MLP neurons of a small language model. Each row is named by its layer, matrix (up: input weights; down: output weights) and neuron, and shows model dimensions 16-271. Each number is 500 + 50 x the weight over its row's rms, rounded and kept within 0 to 999. Numbers have three digits each.
After each neuron's rows, "fires before" lists the tokens most often just after its 100 highest values on Wikipedia text that the model never trained on.

L15.up783:508515500429509463544419521515531474468462445530492466469442490473519516481585446468484487530533468529520470537414552498517524486515523504473482491607488544474507519594420433443521556461545432498461565507463584482475534457495450495494553493539580500547507608490478532465569474410478533516478498555522486488513421436413620423512489500480501517514477462434493534513403608462538449547533564471457532465541525487509546578566556473566596507535415479486570513464432552487540469522426460436457497573536456553631496486466459523500459549531561511676517480482491535517498497460479497518424472596512514469532384466446570500452578568370483467468568474553531465425428546523445537440453535461476495508457549470520531484546398488476525509548512549560440504423559482552570462583345487
L15.down783:500511527474548448478526472473537552449508487385534434530414515466507411515477545404536510502485503482559522448475456397531564433555539440583549493586514431471535439541481498452502509465519479488563546511526471424528510385507569584421469481560530532499513489548483536446346450558496382489555498476520542423604518526474533454507535509487476570480482545581480463490437391495454472552431496535429578460504476566425525556481516480572501518555546471566474520502468493533481468412504435481562548553459542486552510521489596489549462514428461605528470490510511434467499416470465473583552408469511452524466519482559497484470529507507398510502501443520444483530546465460483482519540543505540543508468535468493521545482453413595572407520413598531498516484474534506513489479447553
fires before: " the", " this", " ", "|", " a"

L6.up955:522452479527527525457331469435448519611522546533487509500532574464436544519525472501521471520611495470497478482495495465524546414548525547516672481611415416515480559494426520519502485484496544487375504397478533501495483574442457476509557494598511522533523475489423478447456485412488467490442578481532589486491503537411518520476486471453422496512540513538554526525610493500482486507482573476469461525503532544479551465500545540551526461529536473503496572515463508524526459426517491370512490498471480488487510494487547449512480580558448442547483566524489485554533532522537471482457386499472508435450439541507456488618485452489443559526465516470475494471462481491534403471363394495469550542437522466547538543514526607402527482479569500458522438558486471495478461514440490
L6.down955:484479577465564524527547478576467498539566507578428472491484514412514504548550485448547525528498538519472502519529381553528574439511464494506613404498536521464563530474592518467517475505537571487412510482466580553541428542381526406557477526526482512518521573511456480533500431478553465494491618496483521547451549477532532405486590498504531496542408552430591475555537573437529464527515440458537560485365465391551555464526474495567582380449533480474531477492400598524436446479451492459562554447470540519501477480486580581526529525590449421570501638535491400546442493514525436561506406545502497558493609479468484473469519520557500491531455503472496505443497576481454434502388574454540492524502549534492493477397558470411453549470430500509519421434463500444519491501470504
fires before: "|", "\n", " ", "|---|---|---|---|---|"

L7.up22:560641510516506496473553624556435490539494518467497471472520542498380450501537484498474452595542524513551495516461477472466506506504502502496496481584465402543488528435476515491478554430512533464500524443569505501461583567495525502532541527494518561571541499425510469501379460410463430464494479424494496516473389489532584476463501482508436526459529515432429473538571472522523519501420423465473495506497513516452532499500489515480450532586460557489474460525516540550553532471594499477419579473408434482454501477502429444391432348530515481398534564504452513466507557507432427505484555523532531446644510523489458459607621438457528475753536450494426552514514508516590501495543449475497473451428544511473418495473492480508503433612580502489531650491530491529480560532457495
L7.down22:429473576526532588588530485546501545459425468543593525518525513449507593434488499512547453465534507531452522513526466458418551502492459542435515391446477538578567569493573458431548509505637430425442471443453526533427479483502583470491467542450462551547474455451562454566503551489482483524505527492565500488435520554473434442495458499486515492514461463578404550472549479554509466442471461537485531430455537510423509465489512519514516508426465515589534612543487513522486447425478401483505484533430572522445564578445541532501505557558472491538598492497383446512477566530431462498550521484490442465444596390557470467518426505495464475483551518543435433522448568545533453442474477526671470450537491499523483514515515504515517452541443565494535484584495598503549525493541422
fires before: "\n", "|", "-"

L7.up895:474518519446535527497416514564522485463506501609549429455474516466494482500547449566552535443534526463478565547404484514493522543406556506506524561459529556422440487564523471464592458445558508449440470473456596574505536510454521424489537479507510507391507497432455432492568568500508599479549478547524484471519505533479436440526489522523528520516508443561486562540417534491497443571425501626513574420488578398635542500555687475515484476519483595560425486506524427534506448498463496456437612521527456426521501597525509481451523439528446472450532516417523511475438508466534478452490438478534490423510388468510538477626577499531471464496473504540454502491436463454520446479562385615430734498433500481457496525465487490474520475556576463467508483467473458542508478577558560
L7.down895:392548502495473519498547429529557584435512504395550470450512422495398435412514544432591503450528507531450489462503412431448462499543502478459484544536439487498526425499548634438448458474531458493523451472469500512411525511527526524532508512539518575476478450553547495487553444498385499488502529531578500512540480587481467482508478482525511481517513503502441559475459524475525565587488582461423550483453478430552550470526564548462457447510569630416515565494527524471510545443523517457537457490417520545523412504555539541415407514515482609503397505494543485539476549521522651539487493431422482501518498509438480522538513465445402468543570466508421467445567498486455520443445492534478502498453476511493561525395419490502411522530544539576468504494505444574532422498527523
fires before: " the", " by", " a", " his"

L11.up1152:562614521523500461529380507516396551384440518497517467465583520509535545480517631513431582522545526519473494607502504465486606504447478428538515506511348399515548486416492521481567589470526550511440562495553504488493595518505542460451589440509512504467494478496540507502462454451549483491563476485461410488473630524500535478464506491517579562441567549507432549459428540504519523528481469463482593471472486446408437513476482515540506527615595494464416490425537468498481532488523519433394469472454582489394513445470508540473528567404575490474501471417482497441518553531404459487563489543539511561588531517541445529562443549575587485604562490529534510521441488480555569440673479451525548473461556512486535552561530584428489513566535514490495533533488508476442512514351488
L11.down1152:491503375520481463567485527519515510484451458574516536469615510565506558478569423523528425526537565553453584536572458483447383502522484463508470449502559534461548541531576551504508494472578447430511505454464402528503460478478510508516577491469430462490487395475482466493450444470504468586554472434479470450425497520452546501490469484544501528436488515485577456469449566605481516472489544472462338412490406356443557501502460582488464564490439518560527593519493443490430483468504462487557537469511518505528514573498512474475510462461486494468572482480478474511445419589501513501608507516503446545434654400578464514530427562474533561402524470529535482592427478524520542501507568482532463383489501457589454563493546515570429435518427575618551425596444537463518480506460530
fires before: "-", "\n", "|"

L6.up1127:537467450576530516537568516458612566422514530533529429542528579417531590517466475452513527480505598453444494514443490509486458516451472415454465561539487535424502440523515524525469587438508442520513504410555475557499457438455433474402471502478514482494689554514510585505427492441521474493527576487439520477483479431519462516455531500525507573494553551582484448498445498551461515411545498469540521533487595572488540506516497522523539514503449538488453495548481479600521523537476612503457556651568546396639493508403455441540510511463611397556545564493412454443514413553419508425561505498481493456484473450519573581498486467398545556493433402503506440432572441401528491542512555464475529467530488513526561545412458511515506465481529489544551460505484571513421517518605536
L6.down1127:495459417433568597547439519484422399490508467437474517510429410396453462510471407451489476545476431481382528503355513507416522420568569451516437469418384552523530511572453668449512530566452557461456514480502431498491516514515542559527456441471582488549532517524487525494476482543492463503510519475586530493557443475556478590463502471472430506511532493510455605504440532482525541555407452540400543450482463504525440527621531561404542494458491553474469522527500389565380441457445427493548461506538465541473488453432524384477524457465492441442535529457429512527570417464465457507540489446458458480509506623621585440512541567429501486485491562501496440462529571470445457432584485460515513468549489482464511502466524515498439544496453548538589567497450369483470418450511498
fires before: "1", "2", "3", "7", "8"

L7.up178:550560604509485515486372559492468497448521475515540600371492566470460476544525551468357524554519518490549555573444462461501552490546461467482572470510461512498506479496470499498434599483548485465519428482466462402531601494428510488518513454458489561512466467544507469501475528516513499507562517474502388507436504494491534483466510463493415455481560535513473522568519481504524550479478519493446517426464527466436513522435422491524525449501525477528408430483541477507517595472516474414476489472459549467391499534469481556437549507524547513415514406424465547487488604593489427484510568490488428477574483522546498453559547527553577468604591495567528506507521535483546558529547410517418490530494548521505487491572516562511532520492447525529450499542488503468517468477483489
L7.down178:368450446537462477463468442444438605484542483519536603523497601522502502553501521426463535398419522424613610502423481552506443519444500458414529481479470542587478503501489597475484503518512487529506521536500445520494472463434619533442527441506500565502475514621505483514399511555469466503583522463569500433423516551491533515514501452540577465469600381408493530554452487630464515537435487430464473509550530470540502491456535494535505513460653587477474572475471546511451405516537384499368536551475533501550508449456518551461439466541478525463624505466428497556513502499492419468574518529519374535509465459507492574493515464444530572469530465494561424536485502527436474516454517452603451470629457531530396551594528490531514533401520559498463447446559497488566535475536431
fires before: "\n", "-", "|", " "

L7.up111:513553471463534500481590584498573527530516536477495544459421446613495532509441582496467567503517540533524553494506410436510510518503514570556516462497533636554522475529487560556399489537461493506331444472510487517527496473565498570563446586576470480536600516507463497471540497548404459489494460514521519424662566495521475516524538489425471496465560582429473541503539474580504486491503576443419583510576542515512404393554481514492548514503539496496389438487510465519481507562473544519526468487426442489431506587502524493451516526500547531466552483476583497557484544504538483539428512461614493545575420557552578477480496518522432499510525525475467498459519481560517530561467512556443491521477488526558445590535500510603455646536511515523496516427508505398456473576554405
L7.down111:448556481473480519521579384466426523559408522511491540446507567498507557437470528488521473491561532511509471526452533401467562543527329562533442494465508453501484612516503585465504496467585450520450454454395502459504456532444521524511508558429537509514520503544435501477512507586434512529438539452454474461519448488453475429557483471540498520567499464462518502514420531440643554485517429429479519456514493566481461557497418500403499486410489514610483402448489490451472482580448553520563486448522540515444419463519508353474560436530555476549570560510493530566424502534528535453565479463533510533492517457446492607483442487484442490420533537536475492522435497500501427432471490595441569471420531524459461458500481582543519441502504545561559501539443585460600503436472596
fires before: " ", " UTC", ":"

L7.up903:590477535535489509494475548454476534550517558554539574497523575495514517543478445518496473497594430477439432504563431512528526513455483430498540506491416563427519515488541522527460525483553476488489525442451495588512323572503498524510490457490419516419544457494548469468424459493515393483513514494472436435439414570451463461506559563540499510498352471520446398594506439550581469530524448499510498527500467543447528538501489485526475534514514504437518530511609533472455666460480569475523576399512520542517487466500601530551431529489464464500442558479495487453515515514515526543469355520481617476469370403503425493538479523478504680524478494534497515449565418484543490574540479505436554491461445493521532550456502504430464466559516533562520460472507518487385542480607547
L7.down903:469431494406612528567504518435403548494504492471552508523484524441479503429479386412516489553459532562459544429499441521499526427492481463472513534421447584564392537496435536467616526545484558444529472578442533467458518521462492484559597493497494470544428553526488497449441566486481519551515535410518488493463556616517392487456523397548552496472544572558429535476425458576489538516484507435541491442517566493558466596565472472453457465545532553455448536495444464500510520455460513511540511464464505461455408443433598499602531459614509474605456505462527447508642520466513523603486447501577517533513470432513575559460528521489625436568476512380473500545465491498576516507526585529488541485487413521536536394501467501448455531502485578390497512507533526490411454418557497
fires before: "2", "1"

L11.up943:561443338518525507529486495477494505557508496472512508498482486466491593449483571532522483556462496444412478539498456494501438521508452555499519478578507481513519452477547507501532465470506467438503520473504525553533468447462507386510483495559506486529599510491436660495472571474456486506556443592472410536471547527437488437462496537511533553563483518443487528470496527499562494561494515519478420491460533503496506497463525493475554586563492472508527355456476479514446535507442444487483506531539431509581464559483538452477452501308573418653530461467495538502506481426581532503475568479601526605531557558581504534526515457519430428525422450477609502516529481454481463470540612521467529525551496504577482554527547536448552485524512504340535502531464549460499503500428480
L11.down943:461449471546488519573524511480424531559547457504529526530490503422510540462462467587556476512439495468509526580571433543421418498555490536527538458474548546432452507646507556458441507464444428526491595465469465553456460489513428543467437561506513493509483476536374562492519474582431475504523338504573479486539583467507480426494523592630537487522496518525441515449384470473559515447486619529536483509542447480515520586509438527487511488563553526571541475468539425545436488495514388498437507471580413524480547568507425508448548422509461538428515558501475527458478469495455560511400467554484540539594501475526408483542513551536530571491613543508544508571556497367405500538545468443530538499457470501612454428435521496478502525552464512501551447511541557457462455555440551
fires before: "=", "==", "|", "===", " "

L16.up1041:506615512507442534426611488559482405590428521468452586492587545557536564540549509474493414514514500494453486515455434454478452596572526562528486452533462612442532525487507433447400530466542516545513477439536516502487601530478526424546447497511547510510494539594549442498502530543527516559538443517536499502491432537485549521476444523533629556420615467492467580461527529548547507448451398479481548436411573487509493437522490455496415550519521550503423463444537552467530497483448509481541481594422481541480496526454470546503644539502566506468554471532490461523475435472494557587500557508616478471463483603534517507497508524561421551484475459487534634528521538557512552529484509501483471502512565461511548510527442540560494528411639442462513539495470482506472561547567424
L16.down1041:519487521514471380437489530438521609583477478533532426558446441474516397522550488407455541581529453466500440461526459475517552470482499510446562502442412542532529499387458558487506527475491476497446484451425476478509520532452551478535518478513499482442523520499444448509531390596456522442508570492507559529502469518433574509539485416537403461504553527499485503551485442585475466485590504466462484499534498435486587470481489503514552522419585433545559557506441404433554465497571489444507511549485561382448533586455460515522456492471557427394561540530552596485445576532509446516550518466559610435493542510496481483522544488440477497514414479546481511495469499545522439488452477522437461480453495455578412588530520549522530414469463450570575415480462451481452475403496536
fires before: "\n", " ", "|"

L11.up767:516468514522498516470565534551392516543426503470552541463537471432570526451624546468516492491710500520486474505439453470496489445446434479484455572525547462492428495505590338526499494443473485471498465483481501454507488480312496531470484472462565457513485535418492459488560555484541508535518524494448555564517432468492445431449510514503473560502515453551492410487534449544505408524553529572519465506481495471576491485521580505524501454526498462527513502434524457495482552518603521450505554632482555517500511484514447493514534401523526509458500382424514554513502463457572493441484584488441532375446557462494464474525461476473466489464537374483534496515406520412494449547427528567430570425548562409404492535480535537492559465496563505479497552472527552476496537474403527
L11.down767:490393470505461444544555392639517526440469491506542447531544516523511362479423482525528510491482580400536558496500531469436478449529476453449463527545569558520532413476449590600533537540412540549446499493403566550476444496593520515501552639518506606491441526533520561493417517479505427556497486452482467398416582596494498502530551478369547550476498482553443483463522495554512529619454505514491506551459513451498481488519513542583524537501580541554459531528393495499504442427496535528475494412407474553530491412481521481560484516529508557479466477515479527480525512571468498500535482455577522467573465454479553474540499502560476367506446523492462499488538576513498541515527422508477485509532528615573489539537523493487406503481436434485592539502563518503478393493560652
fires before: " the", " that", " it", " a"